config.toml
head_dim = 32
activation = "relu"
positions = "learned"
bias = "all"
lr = 0.00745
beta1 = 0.95
seq_len = 512
MLP neurons of a small language model. Each row is named by its layer, matrix (up: input weights; down: output weights) and neuron, and shows model dimensions 32-159. Each number is 128 + 24 x the weight over its row's rms, rounded and kept within 0 to 255.
After each neuron's rows, "fires on" lists the tokens most often at its 100 highest values on Wikipedia text that the model never trained on.

L5.up629 [117 117 139 155 156 168 106 125 125 148 133 102 106  96 130 105  76 126 131  74 105 147 127  73 117 153 137 125  64 124 110 132 109 161 123 118 177 131 138 150 115 151 108 134 180 109 154 134 159 166  85 121 147 145 136 101 101 106 130  77 128 160 127 149 140 120 161 128 137 145 136  97 129 142 114 130 110 142  94 101 117 111 154 166 150 123  98 125 120 129 151 170 151 127 139 159 143 135 130 105 136 121 142 160 138 159 139 100 135 150  86 123 124 152 107 178 128 131 113 149  70 131 144 124 149 155 135 112]
L5.down629 [121 115 101 133 136 112 107 148 147 137 129  81 147 131 124 126 140 129 127 160 174  51 166 124 105 136  96 112  94 105 104 143 152 143 124 148  48 129 161 103 111 182 116  81 107 162 142 115 128 114  96 135 109 159 122 112 146  90 115 115 167 135 162 127 120 141 123  76  93 129 102 139 132 119  86 118 149 145 116 108 122 195 134 114 122 119 147 114 146 133 118 131 136 173  96 146 124 116 132 142 146 100 123 142 126 127 126 172 139 198 130 110 124  91 102 127 112 121 140 148 141 126 104 143 131 106 143 102]
fires on: "e", "on", "o", "i", "er", "om"

L5.up635 [134 113 133 116 160 141 116 132 110 170 105 149 139 126 144 135 137 129 142 122 139 125  71 147 120 133 118 132 124 134  98 165 105 122 132  98 128 121 141  90 109 106 120 116 163 159 151 122  99 124 127 199 140 160 106 157 140 100 126 122  98 155  90 158 108 135 119 105 127 172 162 134  98 145  99 113 150 161 152  71 124 148 132 149  90 133 126  91 167 159 145 126  95 114  64  99 106 121 131 139 121 155 128 149 176 164 141 111 156 109 111 132  86 103 127 115 168 133 129 139 121 139 126 164 144 174 118 118]
L5.down635 [130  94 181 202 104 103 106 126 150 183 117 126 124 125 147 121 120 150  96 158 127 134 128 140  94 120  93 117  99 101 114 155 145 131 145 144 140 124 172 117 126 164 128 130 144 113  99 133 125  94 144 137 124 140  99 113 105 133 113 134 113 109 131 168 151 104  98 139  95 102 103 116 134 116 107 160 119 181  93  80 146 110 137 173 151 137 121 146 110 128 108 163 148 143 102 111 151 126 161 115 136  84 114 114 125 118 180 125  97 143 128  93 135 128 129 117 141 105  73 115 114 117 181 136 145 132 122 168]
fires on: "y", "w", "av", "en", "ig", "t"

L5.up180 [128 135 116 129 128 118 115 122 123  94 141 131 111 128 126 104 139 151 138 156 134 105 144 174 134  79 161 155 139 158  98 133 133  97 141 155 143 118 151 100 111 119 115 164 138 108 132 106 139 187 138 139 142 110 135 115 130 124 144  78  93 110  83 122 116 193  93  82 130 139 121 131 148 159 120 118 129 124  74 173 111 113 145 111 124  88 176 149  86  90  96 133 128 137 104 146 144 154 118 104 110 132 156 185 141 133 158 136 121 133 133 146 135 144 155  78 133 113 108 175  91 101  96 148 104 164 113 152]
L5.down180 [133 151 143  76 111 118 118 127 116 145 103 162 142 115 134 135 142 136 128 100 107 115 133 108 158 129 110 112 124 135 100 133 141 117 153 138 114 105 159 139 131 138 125 114  94 101 185 141 122 132 120 153 147 160 144 132  87 141 136 123 119 141 158  97 134 126  89 161 120 135 139 100 114 155 142 117 138 125 108 110  86 101 106 167 128 135 114 107  95  93 101 109 121 152 179  81 162 158 119 145 147 166 193  84 139 185 141 107 159 142 147  98 120 134 167 123  93 154 120 139 145 127 126 152 138  64 154 120]
fires on: "ad", "ist", "im", "ter", "ord", "p"

L5.up0 [108 151 130 157  80 129 117 111 136 109 150 116 178  96  94 115 147  86 135 125 174 111  73 115 159 131 132 106 137 137 132 160 147 104 133 117 107 153 134 106 101 114 126 116  79 128 183 165 106 127  53 159 133 156 107 110 108 122 116 159 114 109 126 109 168  97 135 128 126 153 141 154 131  85 106 151 132 149  93 143 155 120 121 129 148 152 124 163 160 166 164 134 147 126 140 108 111 145 106 104  97 120 109 117 166 129 146 121 151 104 132 104 114 133 120 117 132 138  84 155 133  87 140 105 134  81 121 133]
L5.down0 [109 133 151  92 161 136 185 106 168 129 132 137  98  79 145 113 121 119 105 132 163 131 116 141 121 161 114 149 130 152 177 107 122 143 140 134 115 134 112 107 101 134 156 104 116 128 110 111 163 132 162 138 132 160 134 163 121 130 131 102 153 144 117 138 107 131 160 107 134 117 117 136  69 173 115 138 111 118 126 142  87 156  90 130 155 139 163 150  72 149  95 124 103 117 143 140 149 157 142 144 175 122 135  99  95 129 140 129 112 104 135 106 106 106 124 123 121  91 146 105 140 151 124  70 132 111 162 144]
fires on: "on", "h", "m", "n", "om", "b"

L5.up521 [ 89  99 147 159 114 104 117  85 161 148  72 134 137 144 127 143 148 146 140 144  92  90 131 148 152  91 109 140 157 124 163 142 148 142 122 119 124 123 130 115 138 184 110  98 119 115 112 153  97 106 111 133 138 117 112 146 131 130 124 159  77 137 128 126 131 153 141 129 153 115 144 145 125 131 153 136 143 116 141 147 128 127 136 182 132 158 133  96 101 154 168 155 100 111 135 170 113  95 118 136 214 145  89 131 110 124 122 147 113 103 105 152 122 126  88 117 122 102 142 155 169 139 112 197 130 113 107 112]
L5.down521 [ 96 141 134 124  93 108 143 129 131 164 162 104 147 118 143 124 102 128 131  99 138 173 180  74 133  92 130 124 153 163 121 115 145  75 128 148 148 105 106 116 115 145 103 141  85 141 142 146 129 113 123 113 136 129 146 104  81 159 171 125 131 122 155 160 143 123 124 150 109 114 109 137 145 139 157 134 116 120 118 142 128 108  71 126 116 140 117 134  92 125 119  96 146 189 163 111 118 135 156 153 171 128 141 101 109 106 124  79  87  88 156 170  93 100 137 155 110 128 129 129 137 113 148 101 139 153 143 154]
fires on: "e", "7", "8", "re", "6"

L5.up102 [ 89 128 113 150 109 132 127 124 120 119 126 174 152 142 117 134 178 113 146 158  85 135 106 133 111  95 117 145 141  97 109 120 113 157 103 159 131 105 157 114 126 113  94  69 135 127 116 130 119 102  99 125 159 116 140 132 117 112 157 135 128 127  85 117 118 119 119 135 135 138 153 180 161 155  90 138 140 137 126 106  89 117 110 133 136 128 103  65 127 119 167 146 142 128 147 109 119 129 106 123  99 105 111 122 157 126 141 129 178  67 138 122 168 115 105 119 162 110 133 163 151 138 171 141  98 118 138  87]
L5.down102 [148 130 120 151 115 134 160 127 139  83 127 164 145 120 138 120 128 121  89 122 149 103 121  98 126 123 118 103 153 130 137 112 176 145 160 128 112 126 134  91 150 179 123 188 100 127 137 148 158 130 121 116 114 110 155 114 125 162 164 154 150 117  90 149  98 113  98 142 117  63 124 136 129 138 156 108  79 129 147 107 142 135  80 160 140 148 147 132 105 121 102 163 104 116 109 147 127 139 144 156 204 134 152 109 109  93 142 124 122 107  85 110 171 113 130 158 105  81 125 124 130 119 108 138 130  88 148 128]
fires on: ",", "0", "7", "8"

L5.up593 [134 105 133 133 148 118 173  94 128 150 129 109 140 130  66 111 136 139 138 146 126 116 101 139 122 137 114 161  82 153 169 160 121 156 107 168 110 122 184  80 118 161 158  96 157 129 155 147 119 130 110 147 116 129 139 165 106 162 126 112 145 110 134 115 121 153 145 107  95 151 109 127 175  97 135 122  88 114 105 143 140 121 135 187 115 106 149 154 131 128 175 114 133 126  99 131  87  97 130 136 145 110  92 100 132 174  90 127 110 132 106  79 128 145 129 159 118 175 162 136 150 126 177 138 113 163 139 121]
L5.down593 [106 155 133 164 104 105 115 134 131 139 115 110 124 149  92  92 130 141 135 125 118 139 131 117 125 129 145 109 114 154 124 141 136 130 125 148  98 156  83 121 118 154 186 133 192 101  83 126 110 126 111 199 150 152 102 145 118 114  90  90 121 138 171 117 137 122 115 166 160  85 116 125 106 176 130 124 161 121 124 117  95 121 143 143 159  99 154 132 141 128 102 135 126 114 152 101 110 119 129 116 130 136 169 116 138 119 158 141 104 162 154 115 137 161 107 160 137 106 103  94 129 144 129 135 152  67  74 116]
fires on: "r", "it", "er", "I", "t", "ic"

L5.up11 [122 114 135 141 162  82 109 146 153 149 124 100 118 151 148  87 124 153 166 165 154 148 131 128 151 156  96 151 133 137 139 132 118  86 141  97 125 145  94 110 124  81 136  93 106 165 105 121 119 107 118 139 126 146 131 141 130 111 131 122 127 150 191 113 147 121 107 174 159 127 134 143 129 122 149 126 182  89 176 125 155 134 120  90 101 112 131  86 149 102 124 162 169 133  83 135 143 130 110 105 148 123 100 114 160 166 131  98  99 117 117 133 203  91 124  97 130 128 173 128 110 116 185  93 144 133 108 129]
L5.down11 [ 79 163 183 119 118 131  77 130 139  93 113 131 145 143 126 108 118 127 123 136 140 134 101 108 148 106 159 128 162 104 139 107 111 127 170 155 183 166 157 113  92 165 153 140 100  94  99 130 114 136 102 165 125 147 114 118 152 142  92 125 113 146 129 136 163 129 122 132 140 164  86  97 131 136 138 121 110 120 139 174 103 158 111 135 112 156 150 147 105 133 125 138 179 115 126 117  82 106 129 117 128  99 105 179  85 131 128 125 130 102 106 139 105 151 110 141 109  74 122 127 172 100 120 187 104 153  97 141]
fires on: "b", "ent", "g", "5", "in", "it"

L5.up18 [114 122 154 144 119 147 111 159 149 106 109 146 125 139 163 146 183 150 136 127 175  92 119 120 104 126 110 142 160 153 150  62 119  85 158 161 161 121 134 139 159  92 111 151 155 104 137 150 131 123 115 172 143 114 120 141 170  83 138 140  80 154 119 145 134 174 113 112 163 135 123 134 143  95 145 148 147 132 125 124 166 142 104 121  75 128 134 117  55 137 144  98 123 130 121 160 110 178 129 105 125 112  92 130 144 120 137  89 133 109 109 122  93 110 143 118 116 144 166 138 109 138 133  81 111 141 131 116]
L5.down18 [151  82 160 118 152 124 100 133 130 108 159 109 125 153 129 132 146 111 127 108 101 128 156 101 126 106 144 106 133 132 121 111 111 113 108  99 137 158 149 155 112 133 139 169 118 132  95 127 116 129  91 128 122 104 168 136 149 125  97 106 119  98 160  98 166 104 133 135  90 107 123 136 124  84 137 129 164 148 116 113 113 162 154 180 138 137 110 155  72 170 118 204 169 133  73 131  96 136  97 117 149 117 148 117  96 178 156 146 159 128 165 105 151 122 137 145 118  73 122 120 147 135 127 138 162 115 109 121]
fires on: "y", ":", "ak", "j", "ore"

L5.up162 [124 146 163 158  99 124 101 143 105 121 118 143 143  90 148 153 124 161  99 116 126  84 182 144 134 113  95 143 146 106 171 129 183 153 169  91  98  95 113 125 148 127 139 168 172 137 177 120 111 126 159 128 117 113 153 132 121  75 110 116 133 116 141 150 141 118  99 117 138 141 114 144 131 162  78 109 139 114 102  87 136  89 150 155 120 142 109 164 119 107  71 107 123 135 135 126  93 131 100 112 131 149  83 144  77 128 169 124 167 162 133 122 133 154 147 119 127 151  99 124 103 148 127 108 118 145 109 159]
L5.down162 [159 103 142 112 132  98 119 129 109 126 105 158 144 148 143  74 108 192 127 121 128 128 128  67 120 108 124 128 140 131 133 112 157 158  90 110 139 158 131 117 107 123 105 116 132 166 160  95 138 121 110 124 165 157 167  69 102  92  61 103 106 145 101 114 175 159 118 138 141  58 153 107  94 139 139 142 117 144 139 114 145 135  97 168 135 107 104 145 128 121 125 131 150 112 140 106 137 151 157 190 134 133 139 141 139 140 132 134 130 110 156 109 147  86 114 125 123 160 128 121 157 118 139 114 116 141 124 117]
fires on: ",", ".", "im", "c", "p", "r"

L5.up81 [152 134 166  99  76 138 132 122 176 111 102 137 125 107 162 116  97 162 117 134 117 169 113  98 157 134 109 143  96 138 128 123  84 147 144 114 109 120 167 117 140 115 107 133 110 110 141 144  99 140  88 137 126 159 159 103  95 143  96 124  95 133 152 113 130 171 174 153 158 111 137  80 174  94  99 115 146 133 146  93 152 142  96 118 126 110 119 129 145 147 153 147 142 115 135 175 125 157 111  97 148 129 142 105 182 159 104 149  78 136 113  81 148  97 172  92 145 134  96 123 155 108 136 140 132 106 140  93]
L5.down81 [106 117 148 135 140 115 147 145 150 137 107 118 161 108 128 112  99  97 114 127  92 140 157 146 155 115 153  99 165 130 119 103 150 155 126 146 123  94 145 134 170 126 162 131  89 146  60 135 114 146 148 138 134 119 166 117  95 149  97 114 132 100 164 134 138 101 115 122 101 169  82 148 112 165 133 158 117 168 114 135 117 118 182 148 166 100 137 182 145 153 121 123 127  97 109 139 147 157 115 142  76 119 109 148  87 123 127 162 161 160 129 114 121  94 137 116  78 136 118 140 165 137 158  98 106 156 115 159]
fires on: "ent", "id", "h", "o", "b", "er"

L5.up552 [141 117  95 127 108 116 166 125 109 140 118 119 131 102  70  92 133 139 133 149 116 120 138 104 153 131 132 114 144 110 120 147 159 127 125 129 127 132 119 127 133 162 141 140 120 163 121 144 125 120 127 130 103 109 117 130 120 185 106 181 124 150 121 121 117 143 137 145 146 150  73 145 125 131 207 154  79 146 156  92 115  83 135 142 133 110 158 128  79 130 106 128 144  78 173 114  91 105 134 121  63 143 132 121 109 130 118 136 127 123 148 138 158 169 122 145 109 127 130  91 165 179 139 129 129 155 184 156]
L5.down552 [111 160 134 121 109 120 133 157 112 156 117  97 156  95 165 126 111 147 144 140 120 158 128 134 122 132  97  98 134 143 132 151 116 116 157 119 149 112 152 123 116 134 135 122 102 142  79 172 140 124 138 177  86 136 125 141 154 126 136 102 118 116 142 177 137 127 117 139 155 105 114 116 165 115 154 140 131 124  97 129 136 126 125 187 106 157 140 116 102 184 141 110 164 167  82 109 161 140 119 113 132 134 168 123 146 146 146 154 124 120 126 110 102 132 114 133 127 112  68 102  74 135 137 109 150 134 112  93]
fires on: "r", "er", "e", "p", "ir", "em"